{"norm_place": "out", "positions": "rope", "rope_base": 10000.0, "attn_scale": 0.177, "parallel_block": false, "init": "uniform", "init_std_qkv": 0.0301, "init_std_down": 0.00284, "lr": 0.00322, "beta2": 0.99, "grad_clip": 2.0, "warmup_steps": 580, "batch_tokens": 65536, "seq_len": 2048, "doc_mask": true}
MLP neurons of a small language model. Each row is named by its layer, matrix (up: input weights) and neuron, and shows model dimensions 16-111. Each number is 50 + 15 x the weight over its row's rms, rounded and kept within 0 to 99.
Before each neuron's rows, "fires in" lists the words (lower case) most often at its 100 highest values on Wikipedia text that the model never trained on.

fires in: "there", "ever", "e"
L2.up396:45 48 46 35 49 66 65 61 38 70 26 44 51 38 78 68 56 40 20 41 38 38 60 49 33 44 47 48 36 36 51 41 69 54 48 37 60 49 66 49 57 45 51 44 57 38 42 50 42 61 58 73 37 60 68 31 48 72 32 99 61 47 49 55 30 34 00 47 42 72 63 46 43 69 78 42 70 44 47 67 51 42 55 62 57 44 12 53 59 39 47 24 56 56 55 61

fires in: "september", "march", "april", "october", "february", "august"
L7.up685:58 44 73 61 55 70 55 37 47 80 40 44 42 64 18 66 40 50 81 79 34 32 26 72 32 62 52 37 54 43 43 73 41 27 55 45 42 67 75 32 47 45 43 44 57 55 47 37 46 72 20 76 61 32 31 46 54 26 42 62 34 55 64 65 62 51 37 53 15 37 36 57 33 44 45 42 18 62 66 45 37 42 71 51 55 27 54 54 75 79 68 36 54 29 54 45

fires in: "1", "king", "ger", "your", "label", "when"
L2.up760:56 35 28 33 60 44 45 57 42 70 56 54 59 55 51 49 45 29 42 62 83 38 44 59 36 59 57 34 52 37 34 48 62 62 46 50 64 35 56 48 54 50 34 41 53 47 46 66 14 72 36 59 50 53 72 46 40 73 49 91 71 44 41 40 50 17 26 38 48 65 64 47 44 54 81 42 77 69 65 67 25 43 45 90 65 60 31 52 57 69 48 39 34 43 34 53

fires in: "from", "between", "by", "of", "with"
L8.up202:53 64 99 55 56 66 54 42 36 48 63 68 68 74 37 35 51 39 34 76 75 67 35 64 42 40 67 59 40 61 51 76 51 30 68 44 61 70 45 51 53 50 56 80 46 67 48 41 31 69 47 62 50 58 48 45 58 50 45 63 72 70 55 57 53 32 45 43 37 42 37 09 38 52 36 36 29 49 58 71 71 61 40 74 19 30 35 39 50 68 49 44 39 81 60 51

fires in: "born", "date", "marriage", "marienborg", "city"
L4.up127:47 53 65 53 52 57 41 45 61 45 12 66 38 58 24 34 34 35 44 65 69 59 74 36 51 57 57 46 27 65 60 23 53 47 35 55 37 38 78 49 58 47 47 55 54 39 35 36 29 70 62 43 60 24 73 38 45 65 68 64 64 43 39 47 53 21 43 40 76 02 43 76 26 47 53 52 18 44 65 34 50 45 47 81 54 56 42 54 41 44 50 44 46 48 60 72

fires in: "of", "most", "among", "with"
L10.up356:53 69 67 34 36 64 36 71 40 50 39 45 40 61 51 73 73 55 41 38 44 53 41 43 62 72 43 42 68 36 66 59 62 34 61 42 28 43 46 48 30 53 55 48 70 39 44 53 16 73 38 32 60 55 40 89 57 39 30 49 59 50 46 71 50 34 69 47 47 29 48 20 25 75 51 62 57 42 70 72 62 40 47 62 42 62 52 55 43 25 61 30 46 27 52 37

fires in: "april", "july", "october", "december", "may", "november"
L7.up339:48 45 65 73 55 57 23 40 77 53 46 30 42 73 19 59 14 66 67 78 71 45 19 42 49 66 32 40 65 28 54 95 30 36 30 59 52 57 71 31 47 46 21 14 54 80 48 34 28 46 38 79 72 50 37 54 53 28 45 68 46 40 49 46 35 42 25 35 54 53 32 63 30 55 47 31 57 71 36 46 53 59 71 52 58 43 62 40 66 54 51 40 45 53 55 59

fires in: "which", "that", "pathway", "who", "panchavalli"
L8.up695:38 61 76 38 32 66 44 56 47 68 63 52 46 56 42 34 79 92 51 62 50 59 42 48 39 60 42 27 19 72 61 25 54 64 48 57 55 60 63 30 67 58 25 73 39 26 50 58 28 67 45 47 70 77 51 60 53 60 38 52 51 50 39 81 41 44 67 52 32 72 74 55 50 33 27 20 35 27 68 42 37 56 76 56 48 35 18 48 60 49 49 48 51 59 63 42

fires in: "and"
L10.up86:25 48 46 54 35 67 31 69 55 50 54 57 32 60 39 54 72 47 49 62 50 50 55 24 64 44 49 83 55 54 40 51 40 27 39 66 42 57 56 54 36 37 88 61 50 31 49 76 33 52 36 34 45 66 45 56 59 34 53 44 47 40 71 64 40 33 70 29 53 67 58 41 53 59 40 23 66 76 62 49 55 48 43 55 57 41 54 80 52 42 42 49 23 56 60 19

fires in: "children", "members", "women", "students", "men", "buildings"
L2.up262:35 65 78 37 39 66 45 58 51 58 49 53 47 37 49 63 48 45 68 33 49 56 56 55 58 26 55 52 45 44 49 38 48 36 68 53 61 52 78 47 53 46 53 53 62 24 58 50 47 70 64 57 56 53 38 25 59 59 51 76 45 55 43 53 66 54 08 41 73 67 56 34 24 70 81 28 66 14 48 74 62 60 60 86 55 40 16 44 68 29 45 34 62 52 39 40

fires in: "there", "3", "ever", "we", "e"
L2.up352:53 51 51 37 47 54 69 54 43 80 24 53 57 39 74 68 59 35 25 45 36 44 65 41 40 48 50 49 34 44 54 47 57 53 44 31 63 46 86 41 63 45 48 49 52 41 38 52 38 72 55 67 38 67 75 32 43 77 44 92 76 43 45 40 34 39 02 53 58 77 54 48 40 78 85 47 51 32 59 75 52 43 54 74 58 36 07 64 63 47 53 17 58 53 47 48

fires in: "on", "a", "the", "in", "with"
L7.up196:60 65 73 99 39 49 53 43 60 27 45 64 54 50 38 56 68 44 41 67 95 85 26 48 46 53 48 43 67 44 74 68 60 35 28 61 48 41 59 48 63 57 30 45 53 65 22 48 25 57 47 33 63 51 61 66 58 49 53 17 56 57 28 60 39 32 55 41 30 21 61 37 40 79 46 32 41 51 57 63 32 54 49 61 66 15 64 54 42 40 64 17 36 18 60 77

fires in: "while", "began", "died", "started", "all", "two"
L5.up735:58 64 56 62 80 41 37 58 60 31 54 61 51 46 60 45 84 40 53 66 36 67 64 27 49 54 45 48 53 52 45 50 56 63 54 42 39 38 86 58 43 74 48 41 44 23 34 63 49 37 68 26 62 53 39 99 50 65 37 61 53 56 59 47 31 57 29 34 52 65 42 68 47 69 57 52 60 68 41 61 33 52 51 48 46 37 72 72 77 39 72 43 43 67 42 53

fires in: "her", "his", "their", "s"
L5.up262:47 56 74 70 80 37 63 48 64 20 51 48 56 59 02 34 58 57 44 41 39 64 57 58 85 43 45 49 74 48 77 46 34 49 40 82 51 55 92 61 16 21 49 37 54 33 61 63 44 43 55 37 43 44 51 69 56 34 54 61 40 31 52 54 50 16 44 50 70 80 61 30 79 60 44 58 41 74 42 58 29 71 53 56 54 46 40 62 56 40 55 63 33 70 40 41

fires in: "1", "van", "28", "4", "51"
L2.up538:62 46 56 37 50 44 47 58 66 39 31 55 30 61 55 15 51 36 43 72 45 38 57 43 42 80 54 22 18 61 59 73 41 62 50 67 46 54 76 50 66 48 42 39 44 57 70 49 44 72 31 52 58 65 53 45 31 97 48 69 48 46 32 75 68 34 71 29 67 53 69 26 12 69 50 46 32 53 55 38 62 52 52 54 54 57 55 99 27 44 58 26 35 52 22 65

fires in: "states", "billion", "mexico", "napoleon", "molecular"
L2.up117:69 33 48 34 61 48 33 59 46 58 36 48 43 42 59 23 54 48 46 68 67 29 49 59 37 57 67 38 30 52 57 45 59 64 34 64 54 43 70 51 68 53 44 52 45 41 66 55 30 81 35 44 52 72 70 40 50 82 52 77 52 41 18 72 61 46 34 34 60 46 76 30 35 58 52 28 44 59 48 54 43 49 50 71 65 61 53 59 44 49 54 40 32 56 43 57

fires in: "to", "from", "of", "arrived", "block", "between"
L7.up448:21 57 83 33 55 46 63 41 44 42 34 53 57 57 54 59 62 55 47 49 37 77 44 39 46 56 35 52 59 47 73 53 46 10 60 30 59 63 58 52 94 66 58 69 50 53 43 48 51 62 47 64 82 45 58 44 58 53 35 67 56 56 72 29 59 53 43 52 61 27 45 50 35 33 39 50 43 29 84 53 53 43 52 73 27 46 50 63 47 35 58 40 51 36 57 50

fires in: "2022", "2024", "2026", "2021", "2023", "2020"
L7.up654:36 61 42 68 65 56 55 39 72 56 67 73 35 63 44 68 53 53 52 74 38 80 12 48 68 61 44 50 62 33 53 71 30 41 54 67 53 64 63 67 22 61 49 35 49 80 62 49 38 63 41 42 48 58 32 53 65 57 20 39 62 51 65 17 58 47 16 42 35 62 64 60 61 55 45 52 70 70 35 55 43 52 54 44 21 15 60 47 70 54 50 37 70 65 64 55

fires in: "there", "per", "ever", "fifth", "e"
L2.up561:53 55 43 44 48 52 58 50 46 58 18 51 47 58 73 55 47 31 35 41 37 50 50 53 42 50 66 37 39 38 60 61 51 64 37 36 52 43 81 64 61 57 42 36 56 54 35 43 31 63 70 79 45 73 66 37 47 61 47 99 72 38 36 49 34 57 06 39 49 74 58 47 51 76 72 39 62 50 49 54 50 30 61 68 60 50 14 29 41 47 53 41 61 39 53 70

fires in: "were", "very", "more", "have", "a", "been"
L11.up83:45 50 56 18 55 48 43 71 25 45 32 64 45 60 42 52 54 49 45 35 39 50 51 28 44 53 50 51 82 33 65 52 43 71 46 39 40 73 62 44 67 84 35 50 67 33 69 63 51 51 52 63 48 72 43 63 52 50 39 89 32 43 34 43 41 52 60 49 70 32 65 64 54 70 28 85 56 36 38 44 40 65 48 60 25 11 35 47 56 59 51 35 63 50 19 55

fires in: "and"
L10.up286:50 38 47 42 26 76 63 56 54 66 51 48 35 49 38 16 72 59 38 35 45 64 39 30 48 65 44 54 54 33 44 59 53 40 40 41 44 61 70 57 49 60 37 44 60 25 37 32 47 81 34 47 30 49 64 41 51 50 17 29 77 52 35 72 44 25 59 45 26 67 66 63 51 56 59 34 34 54 61 51 41 65 53 59 44 15 34 73 64 42 56 23 20 44 49 48

fires in: "47", "8", "38", "3", "4", "1"
L2.up470:47 58 36 58 42 54 52 47 40 75 55 57 53 29 50 00 44 43 45 74 43 37 39 57 37 67 45 48 30 32 43 35 51 76 38 59 53 55 69 50 47 63 49 55 44 31 67 58 18 59 36 75 50 52 64 76 35 69 52 73 52 44 40 36 57 36 29 35 52 64 51 30 45 75 68 71 57 60 56 38 61 48 59 67 40 54 38 99 49 52 35 43 39 38 36 63

fires in: "born", "platform", "date", "information", "platforms", "living"
L4.up552:48 58 57 44 49 79 33 47 41 46 40 56 20 29 34 45 27 40 47 66 41 54 74 47 38 59 56 39 25 60 44 31 55 43 29 65 42 51 82 49 24 48 45 55 42 31 50 41 22 53 58 60 55 39 86 42 49 58 53 73 69 35 41 39 43 12 36 50 89 35 67 64 47 36 46 46 31 37 63 30 53 47 54 75 55 73 49 39 44 46 39 62 63 66 27 59

fires in: "a", "the", "to", "of", "in"
L11.up140:36 43 50 39 50 54 61 72 50 45 31 35 61 62 47 51 51 65 46 61 71 73 52 33 40 47 21 76 56 52 59 49 29 68 32 42 49 65 38 59 44 59 56 49 47 16 62 53 43 40 27 30 25 35 60 61 55 31 20 69 37 59 24 65 66 40 49 37 43 66 35 35 59 58 37 65 21 41 42 52 59 48 48 68 40 34 06 59 68 04 32 52 23 69 57 42

fires in: "2022", "2024", "2023", "2020", "2021", "2025"
L7.up702:34 65 36 36 52 60 31 26 61 82 55 69 32 73 38 43 61 34 51 74 35 61 35 25 38 70 43 59 48 26 80 43 32 61 43 25 51 49 76 41 60 41 54 37 56 77 24 55 59 60 58 52 53 47 41 64 51 35 30 56 35 70 55 28 39 68 35 50 37 51 39 48 33 37 36 53 35 46 18 73 30 38 66 36 33 35 48 40 46 52 77 35 67 66 54 58

fires in: "about", "around", "over", "under", "above", "red"
L2.up239:52 78 63 69 59 37 63 55 30 71 44 67 44 60 69 69 40 61 53 44 47 63 44 51 60 53 46 30 36 45 45 63 47 37 45 58 74 45 69 25 48 30 68 52 56 66 40 53 57 48 93 55 68 65 69 95 74 72 34 55 86 45 39 47 28 40 30 68 57 22 54 29 48 38 49 54 45 33 75 64 44 53 47 61 63 49 37 46 92 12 47 36 43 57 65 32

fires in: "2010", "2020", "2021", "2012", "2011", "2022"
L8.up540:17 69 34 20 59 58 32 61 39 49 65 50 29 61 67 48 59 48 52 40 32 44 54 37 56 54 48 58 37 18 64 67 41 53 72 65 28 50 57 53 53 41 28 24 64 53 56 50 40 37 62 64 74 61 33 59 69 70 25 80 50 50 58 38 48 43 57 50 87 51 44 31 29 90 12 40 36 44 50 68 41 52 79 51 37 24 58 62 58 56 44 31 51 51 83 65

fires in: "of", "between", "at", "to", "from"
L8.up97:57 37 58 41 56 58 41 63 52 57 42 50 45 70 58 64 55 46 70 64 41 54 38 47 80 52 51 74 59 70 50 75 23 26 61 64 67 56 54 69 63 70 41 68 48 53 57 42 47 40 32 42 59 26 59 54 65 42 30 62 35 66 39 59 45 27 55 37 71 54 50 10 53 75 48 44 50 48 72 17 70 61 42 47 35 43 35 59 61 07 55 44 42 59 57 34

fires in: "most", "and", "more", "she", "a"
L7.up722:43 31 52 65 26 67 61 68 53 51 43 52 53 60 60 43 57 69 28 43 65 55 22 17 28 68 71 54 73 67 66 47 58 52 48 57 48 40 91 60 51 48 65 58 60 59 38 68 35 64 34 27 48 64 33 50 60 44 32 93 44 52 35 59 75 48 43 41 30 60 43 54 38 58 29 41 51 64 68 58 17 55 59 54 39 37 51 36 68 36 77 43 11 43 36 68

fires in: "2022", "2024", "2020", "2023", "2021", "2026"
L5.up543:42 77 70 57 60 63 68 42 65 51 48 69 52 58 48 39 53 53 49 68 53 69 35 20 69 53 33 49 45 40 40 51 31 41 70 51 48 60 67 69 60 62 40 46 51 52 49 53 44 59 62 26 40 44 45 81 82 43 16 60 54 71 58 38 45 28 52 40 49 66 24 36 32 86 43 72 14 23 34 50 37 38 53 59 38 15 59 53 66 44 66 35 38 57 82 41

fires in: "and", "though", "png"
L10.up10:65 52 33 65 24 68 60 54 45 35 82 58 06 62 38 51 60 67 72 49 44 65 41 51 40 48 46 27 71 63 43 62 44 44 63 57 38 56 66 46 40 43 20 59 44 06 60 43 51 29 33 71 42 50 57 49 50 55 73 44 69 62 56 40 56 26 23 60 55 57 47 77 45 70 62 39 62 69 68 63 36 43 59 60 49 42 42 66 37 54 65 45 46 59 50 28

fires in: "and"
L10.up591:50 55 62 34 36 58 40 66 74 48 76 43 42 75 47 26 83 47 16 44 25 54 54 41 56 50 61 46 66 64 27 54 53 43 50 77 64 55 39 42 61 53 67 45 47 53 65 36 47 92 26 44 39 68 53 75 45 30 46 50 55 55 52 60 72 52 59 60 17 49 56 73 59 53 51 47 54 51 67 73 67 76 55 38 35 51 32 76 58 27 78 41 65 39 60 39

fires in: "he", "it", "commonwealth"
L7.up609:51 57 41 46 47 50 76 48 66 71 42 76 31 45 57 68 43 65 38 49 18 49 72 46 33 48 44 43 46 55 54 46 30 52 60 40 87 39 66 13 50 35 89 85 44 54 51 55 53 70 39 65 73 63 41 51 49 72 53 53 68 35 31 35 40 25 36 61 37 47 60 64 57 35 46 32 62 45 78 44 29 40 51 46 45 51 34 57 54 52 49 29 35 45 74 55

fires in: "april", "march", "february", "may", "august", "november"
L7.up89:56 43 69 68 35 67 57 62 69 80 55 71 17 51 17 62 49 30 57 59 40 37 24 60 34 74 57 62 54 48 48 73 34 20 42 54 62 46 53 31 58 48 47 21 53 44 38 50 31 38 16 68 60 44 38 62 39 48 67 52 25 35 34 69 68 30 36 49 54 27 52 55 38 70 47 44 39 47 45 51 48 57 68 52 23 24 48 42 86 59 49 25 40 37 76 54

fires in: "21", "23", "71", "43"
L2.up639:59 47 38 60 47 33 35 58 65 83 57 51 39 54 52 27 59 23 28 65 46 71 30 56 36 65 57 46 39 36 49 62 30 65 40 27 51 42 74 43 47 50 41 31 37 40 54 61 45 50 31 72 51 32 68 15 45 36 51 54 74 44 51 50 29 54 46 48 73 33 56 44 37 72 91 49 60 36 75 38 44 65 74 62 31 53 48 65 36 47 41 31 57 44 37 70

fires in: "great", "lower", "large", "while", "between", "by"
L2.up387:48 72 63 58 54 61 74 41 55 32 53 62 45 60 38 26 39 47 59 56 85 58 32 45 58 42 65 52 38 56 58 58 57 21 58 62 62 58 50 31 61 42 51 52 60 46 39 60 27 28 82 58 67 76 49 74 48 50 49 64 61 46 55 33 40 60 65 27 58 43 43 62 25 54 49 38 42 43 37 37 59 72 43 49 35 45 52 52 50 53 29 49 30 66 42 58

fires in: "and", "he", "harrison", "khaldoun"
L8.up728:45 36 50 67 60 45 61 48 95 66 58 54 36 55 37 78 69 62 42 49 59 50 58 37 34 58 55 48 62 40 29 64 39 49 57 59 57 52 65 35 57 59 25 50 37 30 33 73 48 62 35 52 64 44 29 39 81 47 62 52 43 58 46 51 71 35 25 40 57 53 56 60 45 49 72 28 21 78 69 80 50 67 43 66 51 52 46 70 26 28 60 33 39 42 60 64

fires in: "with", "under", "for", "after", "using", "upon"
L7.up640:45 78 83 35 52 82 45 68 39 44 31 32 57 50 56 71 59 56 51 52 68 84 33 53 46 56 51 51 71 37 58 58 46 38 41 45 39 72 55 56 89 50 41 62 57 53 52 39 35 36 64 29 85 58 62 67 42 46 33 55 32 53 32 71 30 39 60 56 56 34 54 11 29 75 28 27 51 60 74 48 52 56 62 69 72 37 52 73 50 61 41 48 31 47 49 46

fires in: "4", "51", "21"
L2.up397:45 42 39 54 45 34 42 57 63 60 48 65 45 38 47 27 49 31 43 78 51 41 51 49 40 81 43 23 26 42 49 52 53 59 49 71 54 47 63 51 55 47 42 26 49 45 73 58 27 50 33 57 54 55 63 32 34 73 56 73 52 45 41 42 77 18 41 49 51 56 67 43 47 75 73 58 31 65 67 53 29 56 50 75 53 53 49 99 39 43 51 23 45 31 25 59

fires in: "in", "2022", "2024", "2021", "2020", "2023"
L7.up14:32 75 52 56 36 48 47 10 50 64 67 65 47 60 57 39 54 44 65 56 24 40 22 50 61 49 51 52 52 46 62 58 39 54 67 38 58 87 71 55 61 78 30 29 54 54 36 42 48 40 49 50 69 23 52 39 24 63 28 59 33 71 46 35 56 48 50 56 59 58 21 54 47 44 40 54 34 46 11 53 47 27 63 66 27 35 56 42 72 60 50 38 44 50 69 51

fires in: "and"
L10.up607:31 52 89 50 24 68 62 72 32 65 61 58 31 72 50 32 41 92 62 58 21 67 32 38 74 41 45 57 46 55 56 55 57 53 48 75 72 46 74 50 42 74 61 71 52 61 63 64 35 31 22 73 47 41 60 64 60 49 44 64 62 47 34 37 40 40 73 64 54 43 68 51 37 57 52 43 57 68 58 36 37 58 51 65 48 48 13 71 32 58 66 63 17 35 36 11

fires in: "their", "his", "its", "her", "s", "itself"
L7.up191:35 47 63 66 44 48 49 44 45 44 46 45 42 51 45 59 74 36 65 31 33 52 65 56 76 61 47 52 63 48 47 43 45 57 54 73 67 35 78 55 49 35 64 67 60 31 70 58 33 51 52 46 48 46 45 57 58 56 49 62 40 43 50 56 60 35 46 50 82 56 70 24 35 65 39 43 37 71 56 61 58 45 53 55 41 42 32 55 29 53 77 40 74 42 82 46

fires in: "be", "he", "they", "songs", "it"
L10.up91:15 83 51 58 47 44 53 78 32 54 37 34 58 43 53 54 57 61 37 42 38 34 35 29 19 51 46 56 53 30 80 48 60 60 43 65 50 62 59 58 19 51 50 43 52 00 34 67 36 48 59 65 59 76 60 48 63 44 59 60 67 59 47 25 32 48 25 42 36 65 55 47 47 71 50 50 36 54 90 69 46 48 48 77 40 39 38 43 43 59 70 35 59 51 66 54

fires in: "he", "which", "who", "she", "also", "that"
L11.up734:36 74 59 74 10 44 41 53 30 98 48 53 44 65 28 41 80 53 55 46 54 66 38 37 41 51 39 33 63 47 52 53 59 45 59 47 39 44 37 46 72 31 50 52 48 43 37 75 46 74 65 67 49 61 42 77 45 59 20 51 50 53 59 54 50 54 43 40 25 42 48 37 50 33 55 45 39 52 75 58 45 32 51 58 39 40 36 37 55 10 33 33 40 46 37 44

fires in: "and", "or", "van", "john", "william", "miles"
L11.up18:69 36 59 39 12 43 73 57 55 66 57 46 52 74 38 49 58 54 68 54 36 72 18 46 28 58 32 43 51 32 55 54 59 53 55 45 64 75 44 42 56 37 42 54 70 52 36 50 01 67 61 57 79 57 47 46 73 47 38 49 65 47 42 50 55 54 58 62 51 57 65 43 43 51 58 49 41 40 74 75 42 63 61 66 54 64 47 72 30 11 65 39 20 52 71 48

fires in: "1", "21", "51"
L2.up15:41 33 35 37 51 42 42 43 47 72 62 62 47 45 52 24 49 25 30 69 70 31 40 55 43 73 53 29 40 46 41 47 49 64 38 48 56 48 59 55 63 57 40 35 60 45 65 73 42 70 32 74 37 42 64 18 31 41 60 79 75 39 44 29 44 33 50 42 52 63 69 36 50 62 97 63 62 54 77 34 58 52 55 88 45 54 32 66 32 61 39 27 36 31 24 58

fires in: "at", "became", "from", "women", "finished", "as"
L10.up612:30 58 75 58 89 54 17 55 56 60 29 77 31 34 60 32 60 43 40 61 38 59 35 50 53 50 55 48 52 64 32 27 42 41 53 46 53 58 52 81 47 57 67 50 51 45 57 21 51 48 68 65 45 34 51 49 58 50 37 58 54 60 54 65 77 43 27 41 41 65 69 20 38 71 57 17 53 46 71 61 65 77 64 67 39 41 47 79 55 33 61 30 62 68 54 35

fires in: "states", "us", "mexico", "gold"
L2.up569:68 40 45 32 46 54 52 61 49 57 41 33 47 50 60 16 54 36 45 62 56 29 49 53 27 66 72 22 26 54 51 50 67 59 31 64 39 40 86 57 71 44 44 45 44 37 50 45 32 68 37 56 63 63 77 32 46 79 51 75 47 34 30 72 53 44 43 29 69 56 67 41 26 61 48 26 56 49 61 53 59 53 45 60 51 69 66 60 40 60 45 28 24 49 48 66

fires in: "2022", "2024", "2023", "2026", "2021", "2020"
L4.up431:48 63 57 45 57 64 46 26 31 82 58 62 14 47 48 21 32 63 31 47 28 39 52 45 59 46 35 57 40 50 64 72 32 31 42 56 41 46 49 66 48 45 30 41 48 63 42 62 18 58 69 65 79 44 45 26 66 48 41 75 64 31 68 64 38 53 29 93 38 41 17 74 40 47 64 49 57 21 21 58 49 24 75 55 57 44 31 70 55 42 38 54 50 62 69 37

fires in: "is", "was", "models", "were", "been"
L7.up36:23 49 50 31 55 76 58 49 37 47 30 24 48 73 20 77 36 48 31 44 30 40 42 43 56 62 44 50 57 38 62 31 46 34 61 77 39 55 75 66 64 66 63 55 37 38 60 45 43 58 43 61 61 62 54 53 52 39 19 71 58 47 59 29 59 44 62 36 47 58 64 60 31 39 31 65 38 72 68 99 25 54 76 61 45 33 45 68 33 58 67 42 46 40 36 67

fires in: "it", "he"
L7.up11:47 60 47 56 29 39 51 44 47 87 39 62 18 43 67 63 54 56 26 44 66 62 81 59 39 65 40 35 53 49 77 40 65 61 28 60 47 64 61 28 58 35 87 48 43 38 37 43 37 28 60 61 86 70 37 54 71 56 41 66 72 43 23 48 41 39 14 34 51 45 82 52 48 41 42 31 44 71 48 62 54 47 65 56 56 50 62 60 44 44 50 12 58 45 44 87

fires in: "became", "actress", "miller", "project", "broadcast"
L8.up687:00 34 54 67 50 66 33 70 67 68 45 24 49 69 37 78 51 39 66 52 45 45 31 47 60 71 59 77 53 26 50 29 73 37 64 44 34 57 59 36 63 62 73 42 39 46 28 42 27 43 40 55 74 65 39 81 57 55 30 42 83 55 68 36 68 47 48 44 50 54 40 46 41 53 18 22 22 72 70 60 43 21 66 48 46 43 58 54 51 57 53 49 64 71 83 36

fires in: "1", "festival", "label", "kingdom", "king", "ger"
L2.up592:40 27 37 36 63 43 39 54 42 74 58 51 62 54 48 54 59 26 39 52 78 34 27 58 37 60 55 32 57 42 32 56 52 59 44 35 79 34 76 39 58 46 45 39 53 44 56 62 29 68 33 59 43 38 69 30 38 60 49 90 70 53 35 43 38 13 33 42 56 52 52 42 32 56 92 44 77 58 73 57 34 40 50 83 68 55 32 51 52 65 48 46 37 41 47 40

fires in: "most", "more", "among", "well", "such", "on"
L11.up317:72 45 32 62 53 66 66 58 10 47 34 55 54 59 43 70 88 34 33 33 55 59 34 23 59 56 60 58 81 35 62 42 51 39 38 47 44 72 41 46 43 49 46 63 61 31 45 52 63 40 61 66 46 47 50 74 53 53 43 77 54 55 52 60 51 49 58 73 70 33 39 21 42 40 55 53 61 64 56 27 53 42 36 73 12 19 36 51 41 12 67 31 47 59 28 45

fires in: "in", "after", "during", "with"
L7.up558:55 77 65 77 43 59 40 62 43 49 41 69 72 54 56 54 57 65 59 71 74 77 27 33 33 56 38 54 55 47 53 78 32 23 45 41 61 50 57 33 94 42 55 61 70 63 50 30 46 52 42 39 92 50 43 67 60 44 32 63 73 45 56 63 44 31 52 47 47 35 41 21 40 83 40 59 52 72 80 53 64 65 63 65 66 23 41 80 47 43 54 33 51 59 43 49

fires in: "around", "under", "about", "we", "red", "between"
L2.up682:64 72 90 50 64 42 61 62 37 55 39 62 39 52 68 56 46 48 58 41 32 75 51 41 58 33 61 40 43 38 40 56 47 46 67 58 57 40 61 43 51 17 44 42 54 47 49 57 56 79 88 49 58 69 57 72 79 65 31 53 93 50 48 64 36 39 23 51 73 52 61 42 46 64 39 66 41 10 66 86 68 37 61 56 59 45 46 54 92 18 46 41 52 57 68 49

fires in: "born", "airborne", "women"
L8.up154:41 87 49 56 52 62 44 34 61 53 58 99 35 52 39 38 51 67 58 61 37 47 40 44 37 48 48 54 58 42 32 40 38 42 77 72 46 56 55 28 36 30 25 43 47 31 62 53 39 40 57 58 54 41 34 53 61 53 58 73 29 35 41 68 63 40 43 32 81 36 18 32 41 70 42 54 34 36 33 48 51 73 79 65 33 42 53 68 64 36 64 34 47 96 66 60

fires in: "on", "after", "with", "while", "as"
L10.up482:54 70 60 61 61 60 39 65 33 25 46 68 35 69 62 30 68 64 52 52 55 58 23 45 36 63 36 61 66 41 42 62 26 64 47 56 52 69 62 54 54 43 62 49 93 58 50 48 32 58 63 50 64 22 47 63 74 69 18 29 61 70 73 63 43 38 53 52 46 29 57 44 20 60 51 45 30 82 59 49 65 64 54 42 58 37 51 56 49 28 44 15 54 39 44 24

fires in: "festival", "kingdom", "king", "a", "label", "awards"
L2.up169:23 47 52 45 61 69 54 44 37 69 68 58 56 51 55 54 56 48 55 39 64 33 50 52 43 69 54 48 74 43 48 62 46 35 48 44 94 42 85 29 61 42 58 55 61 33 53 74 36 61 42 57 57 38 58 28 39 51 39 69 70 64 33 35 67 21 39 41 57 40 49 43 22 68 70 59 60 36 68 63 51 46 59 88 62 48 20 69 76 64 36 36 51 58 43 29